config.yaml
n_layer: 11
d_model: 256
n_head: 4
n_kv_head: 4
head_dim: 64
d_mlp: 1024
vocab_size: 777
activation: "relu"
norm: "layernorm"
norm_place: "pre"
norm_eps: 1e-05
positions: "learned"
qk_norm: false
attn_scale: 0.125
bias: "all"
tie_embeddings: true
parallel_block: false
init: "normal"
init_std_qkv: 0.0312
init_std_o: 0.00669
init_std_up: 0.0312
init_std_down: 0.00669
optimizer: "adamw"
lr: 0.0018
lr_mult_qkv: 0.7
beta1: 0.9
beta2: 0.98
lr_head: 0.00687
grad_clip: 0.5
warmup_steps: 237
schedule: "wsd"
decay_fraction: 0.821
decay_shape: "linear"
final_lr_fraction: 0.0
batch_tokens: 32768
seq_len: 1024
doc_mask: true
train_tokens: 234800000
steps: 7166
dataset: "wikipedia_en"
MLP neurons of a small language model. Each row is named by its layer, matrix (down: output weights) and neuron, and shows model dimensions 64-159. Each number is 128 + 32 x the weight over its row's rms, rounded and kept within 0 to 255. Numbers have three digits each.
After each neuron's rows, "fires before" lists the tokens most often just after its 100 highest values on Wikipedia text that the model never trained on.

L8.down536:156116139149067061148102179142129159100139165170109149130096152133109117163134117153168114144073147122140125167143062124171092143188121096162122179131118114151085142146121131195064187143138186141081104149080133118100132098135142104087118129082111161105143119156094187129100126123150115100
fires before: ",", "d", ".", "ough", "t"

L6.down209:142123177089142100088117132126112083082112156143176113147141146070140095121114148192125119119130089155148148078129169142097117091118116103119112137180121103169093104141134117124109156095059166089150080146070161136113155098094149191122131164123140154106151145137170117130072187156047152125
fires before: "ord", "on", "og"

L4.down961:110079131111054122099171145138115146084146192130126130110143123094116077157175118173161139109116103078162135073171150122148163131120112151113100116178204137171131072153075117121110187126094155162194099133084091076099135127123136203179160154110121164088133152153153145096188135059176188159
fires before: " |", ",", " |\n", "orn", "–", "le"

L7.down337:079127084127151138084113123182167126133109133059090163147163167098107150097113154091107120092070098150097185088122157115142151099060080154099176177103166139137096136107141068085099092145082106113112103088123154105134201153150141081123151107114134159086168180103160149151152091138137139136
fires before: "ed", "er", "ion", "s", "p", "re"

L7.down970:103160109115115179116109144054135104145136101070107146158143141088057131146114137123100128137112065168091179131045140076148147133059130095125206155129149148185125166183138086106119150144088077099113091130178165126190173156090206119057101139158140142109135092048107111123086189109184099168
fires before: "il", "z", "y", "ot", "ul", "an"

L4.down847:147222136107117114152139143143087135107176180100183156128192146148121148111156108131108124173147125055171119139066124146098107057177147148130141145171127135136065144138125135145138112166145084177115144156099095138117102130136184110126178125162196078121133118111165129107101122077091120112
fires before: " ", " S", " C"

L6.down428:135070154159106185141107127139119166138118103092200134138112158093103088091098091099079150097103130073079189134126093101138132116169098103071112129123119133164135071151138154127151169124089106150102115140126104134145151126090127110131167152160119171053111066157077120086137138140153172162
fires before: " |", "}", ".", ";"

L7.down611:157162102099147157105154171091165152125134130078087084129174135121121135089160135098167082152115167145149150103093121155176161136164177095126109130123088219064107069156125162085174094157118130113128115170157110107055125132151107159114046174097123144164194058110082124156125131082142171085
fires before: "te", "ubl", "an", ".", "ul", "ing"

L6.down136:110154159148085171147116109100105094153067141095106139164150151137105150093100111150156158054115096154100166162144138138087135121100082111124169161155118090198123121129142098120138144137123103130112091093110107127160112143097145195139164120068126114093117090144152085192120119149128145143
fires before: "or", "ul", "en", "he", "i", "ot"

L7.down591:117120107163139130134129164100132180139062131133140131098093132145117090152132085137100139071065147190141124105149075135163093108101160107102106174119132110172121192219115159050103120086085123118112151153121110145118095171132083122095074148079068138146179088145083127121184087134154129095
fires before: "t", "s", "at", "e", ",", "ent"

L8.down744:159159122162101076142129118146167106103144155218151202126140128051091161132115115099104139143105138093102112126173127175162157065142102137192114145135074118125195158112111096179102100150110073087101125131026170105127196144080152115106107125110074093119138129179145118131153080141133125211
fires before: "d", "ing", "ed", "i"

L8.down239:120107148127149156108115149084121051081128127145117150139143154124129125121101192166139157152157148145052116156095101120107080124134156124121160125126155096126082121105120079147102112153106149174115116137153171137132108156152255111143182118129160155129130126114121161096095198121083121112
fires before: "==", "The", "B", "==="

L8.down233:132114150135095084172118093125116080086096084095090081124123115100094071108116197186168119145111143186157094103115154138128121151144057128108161145136135115160134091101146097108063158092143182158098170186189111156164098159096152149155122155100166044142160138082123174110108119134126106170
fires before: "t", "ut", "i", "a", "ine", "en"

L6.down877:136111159143152167128094144141104051101085088126100108137177154122115085130084160146143099075105101132122186089185090112139164130101106106145163087164161186140105194167104135080157088083159216147103153200092110079167081118064131076133124165087145067152080089114130102118135173082122087097
fires before: "ear", "e", "oin", "os", "ro", "l"

L8.down299:085100116147109147135082185118133069123154120117166162116158124083039128153088165119167126135148116168145140112028173167145133086134079109145108148075159152140125114177112098155138146166206119131110110100113144176145132144133147113086142143175045108097202086121152110069154143094105162125
fires before: "om", "ive", "em", "or", "ors"

L8.down514:068168130161109124089108116082088125105103124133136141105132107149150100151171155118146114114045149111101120148101143121130150164140119102096148137138106160146082128137173111124079149080176167119138107094056169137138144182106210076168153067138092132140095077146153124181134168153106107114
fires before: "f", "im", "ent", "un", "v", "id"

L4.down754:089153142091189124084108202061094107049085110086110076102127172137138092170146139101187078200123115143144115117151094119137108100181112064104099173122179069078172128116149166111139129179119163202132102081155158087139143121089133128136076138141146114079162103135058150097123187136140123095
fires before: "f", "v", "d", "form", "c", "i"

L7.down155:139087116126095106166088149085130153094165097125126177113124142166074177113134139113103162148127137129112154140154094121170158072136116144099115105135090114157063091189131134164117074150177095068101084111108138150076147120175181153174154137092093196090118099125125168149155105151150132100
fires before: "ed", "ing", "hed", "y"

L6.down728:165135176139095074087088169024113069089104132141143132137183152109120154151155187172135160128165071174075097110136116116108127080136129177132126142145098214173134088155104121112124179142134093148165109096050091134154138091118139111165109123076134134115106162112098141136084210194126159133
fires before: "ord", "og", "on", "ip", "ur", "over"

L6.down636:173133117128160172062094124127090132128118082103142158130119127089081144125129142049182100145060081140131121127145138107166127142142178080139087144127150076187127114098197157119161099158122144141157097125159157212071077078096125110195099152150137112128120124159119150146096121118104118108
fires before: "ag", "f", "g", "ad", "vel", "b"

L8.down888:147153185093130137053165148138087106077129077096105160106119148087132127188099125150145087179092130161118097184087102139113181204144172087129149076129107121066118140117087126141128141154074136112128110096197116130126127104182128130148074111184125084103157078170127145118086168112170134123
fires before: "f", "b", "vel", "v", "ath", "ep"

L7.down199:160101170180106122115155052119128075072139130135161078124194104125106159177097174187140124105138182103127107146115129082131137082182112154177113169124138096139111187184154068057152090089090123116160127081109082191155147084136145101151083079159132098171114085122167164124138143102161182160
fires before: "or", "en", "ade", "at", "it", "w"

L6.down356:093122077145118088112150116135152034164194073172136105109112177083119139096168112130111182072113163138121105129088168094151088170144112118200174111138116150183132074171078117119185068136080142094146126071111175095157089114095170176143110059124138101119158146066120161132157073186130120147
fires before: "2", "0", "3", "–", "8"

L4.down826:093056150116166133151160170178077175127083138104138120110122092099095115194103085167150106158101133137150121151156170132043112165115130139103084098145167134144148099037169105131088123112134135147136092144107082134108108161133143112129110106108132172198113107172170176094134134117103128160
fires before: ")", "),", ")\n", ",", ":", " |"

L8.down1006:089109139108075159107168099098205151113114021124105191120133131143101063121135142145099138149106128090129137142153095120115112110128134137127089145120118137120149110119106132120089144173150133118124167080123100073116096122110127201192140101093125162132129135101122144102216116122140149134
fires before: "ory", "or", "ch", "ed", "ing", "er"

L7.down40:152145049163093123111112123108161142180115156165129074144063135102161094086135065105152187114148134121090145161143152133141102132123176104152124173102094126136156105110116183147131128089166176148134179155159100159075160151111156143115093120083086105185131145118118150137132063151107127121
fires before: " |", "3", "4", "2", "5", " "

L8.down937:108133043098120086115088078053061161081135125160130160179122113148114141153096128073128160126169105147207101145148079079173106136150152107098122123114175149147137142151154099167162120146145059135113104166104115156176177105187070134097131076121091171138154176108103185140165155160138094122
fires before: "inal", "l", "her", "ion", "it", "od"

L7.down137:116165098179118098140114120126157171141108163133137125171083125122165104131137235157128128137171144113168114113067135158118108119106115152096112122119105134155114119120116147161125141145145139107137155121106142110110116126190255109167151148108162119149126133138159152110108125130119137151
fires before: " ", " C", " P", " S"

L8.down420:128152143125131103117135125110123118135151124103120144159121151153122105108131193183150124183165146121105146134144118109110116147149108138129113145087124103121075135133116121154128144174134112145132122109145123148142119140226246150142164110177161143126092112124110168193088138133109121121
fires before: "==", "The", "In", "A", "===", "O"

L6.down655:107083123156086145132181115125143087097077123111078153140137175159186115170187123159169164164092146130143120156145118106119085089111088119161129146173161142095115166137160057144083150122135109113181133137043179204115140132151133105176148140090120136123107144076183206122166140094155135047
fires before: "ing", "ed", "s", "ion", "ist", " to"

L4.down314:140065155139104125104124107187146106082131121044137207124207167120141181089127149132058120169156128205083144106159086132146108194119095117122139128143141139132144114138135152129139126123158117119046106113146117119140123110116129129102148083167173161125089121136120091128174109132086159116
fires before: "ust", "er", "il", "re", "le", "os"

L4.down767:096068128185174133126133109122091142147151164093116122108127154114169079136114113095106119125143129083161095132117112173094059134119113131017148087146172124137161141144186126120104142171137157180106060131115110144176123147109139098165166081137127111147147115147106093148162077115145084117
fires before: "an", "p", "ly", "N", "ore", "t"

L8.down769:141124121063113139163128164065119141088155094132158103064147169065083171164091147076147137178100123094076144190148149124163107137122110160147133117095106133161179103176090115129136174132111074102128143086107155217119122132108082097130158145166082077123103086154104101099180119125078160059
fires before: "ive", "ic", "ing", "ed", "iv", "or"

L7.down166:141146137150115152160102095130134135122086108223063137082092071136118117165110106145100173126123136150149115142130159130138094121060095100114149180134095107155108156068147057093105143120161100089137101111110222138095139163142118112190102083102096105124121082114131120135128130217097113220
fires before: "ut", " |", "f", "ver", "v", " B"

L8.down287:128143176159071085169107112046143069116183119155075065130117109054104135116084203135094171106105088116102142173121102097136181151156113112113145165169088112113150155140136166117118062136091142110089112124105153154197081161079120129116061118165150088067131130158160121129121167081145147118
fires before: "or", "le", "u", "ue", "ory", "er"

L7.down547:057126154121076166126114089130145131108125134068107142170163102078161106109132136133120120145185137165141107083129064152086190142101104097165114146095094090143165148135108093098188088180136161147089196104153069142126163129185132139191111107105099137143132139061082090132165079122087164175
fires before: "ed", "er", "ate", "is", "al", "ing"

L4.down112:159123127138099139176074202123106098101088035102134124125132134082127177122126187189137115114113161109151130188176112148140117132089216135116201137110077142144130081170109122127110109095102147149113098111114153116149123116126110104085135082120083094127154155131053157166181109153112135157
fires before: "0", "5", "3", "6", "4", "9"

L8.down916:133069091134187173123127111175120097123121145145115073146097131164125154071100119146098122140114143115159097163086072124121114135108166136102173080161132105160067141131138189124109177101156171088125098152169112093129157132152092093161182192061103165091132161146124153122135141118104094088
fires before: "orn", "e", "j", "el", "er", "ro"

L6.down901:105159131151107153138095108158111139175101143131171126133094125186117083121096129116099099166145102138095109146135119203192126193194132126117132124125157176110156126090170126132182123181129121112171078067109169121145185117136126047167117144151124107120091135134086143162101080156143113116
fires before: "y", "t", "ry", "p", "erv", "n"

L6.down548:181156155136118144158103093135103139112164132163113119192137157107065124164109100149119126049123161173172109201146146172094079119091139105123169102115094095137138103148112155111109162112132078155133125137144098186156093118101137096095186079087147118074097061136124166108146141119144124152
fires before: ",", "00", ".", " |", ":", "–"

L7.down649:147110078213160160116144091126146114114125107066100172159139122138099192123116105127118128094180140172115174128103072098157091154077125160170076162105086107136103097128150103103111141144127129107092145147118099144101118074150187153089169108061167074072149143107124168119104166108124112145
fires before: " ", "ational", "y", " on"

L4.down396:125117137084178119146117171142121118104056162066093164174173153144110135084113111074088147106141060137131111127111111146084061126092094179117163042172173214151092157169170167121136150124119189142088071150100132114133159129116139128110186171167135112114041136126145165126055145119100097165
fires before: "ear", "ro", "e", "oin", "1", "16"

L7.down869:115135188159111141159141131103168116050121122120184152142142148170143106088111132171080139095085136123180095145141125081089105092173190128144050160097153117141181156117147105125146113189043132147120119150142131137106106139090132133126098128140093138126078190070114126153119086064155127141
fires before: "er", "it", "nt", "ation", "at", "ated"

L6.down200:103073150053134189134142097126136143104142110128182110188161179133110164118133129149118096148128154159121090115175124103133159105110228066130153148171166135157159130133104125117154168126122163135129099177117144120069099168126128174101120123176078152059120130071119125153190133072036119116
fires before: "ul", "ist", "er", "ition", "s", "it"

L8.down49:084178109152102146087112174151064068133134056137091066170135089112127105126154164158099170149181103155100164044125163131118127106123088143128131143139187136169112106128228119167090176093082135109110129121178165098148117164161127173190119126151101111170206143140109088164082156194157131108
fires before: "en", "we", "t"

L7.down483:193125152109064096139084166192099108120194129160098088083122144152155110146125171116135100087051134115139117100138101118126112111123136151091094159111163147150106093097089089204084150073139115102177185184122139142076120162120137120121100171147105072157113120170098200124119170107129153144
fires before: " |\n", " |", "1", "0", "|", "2"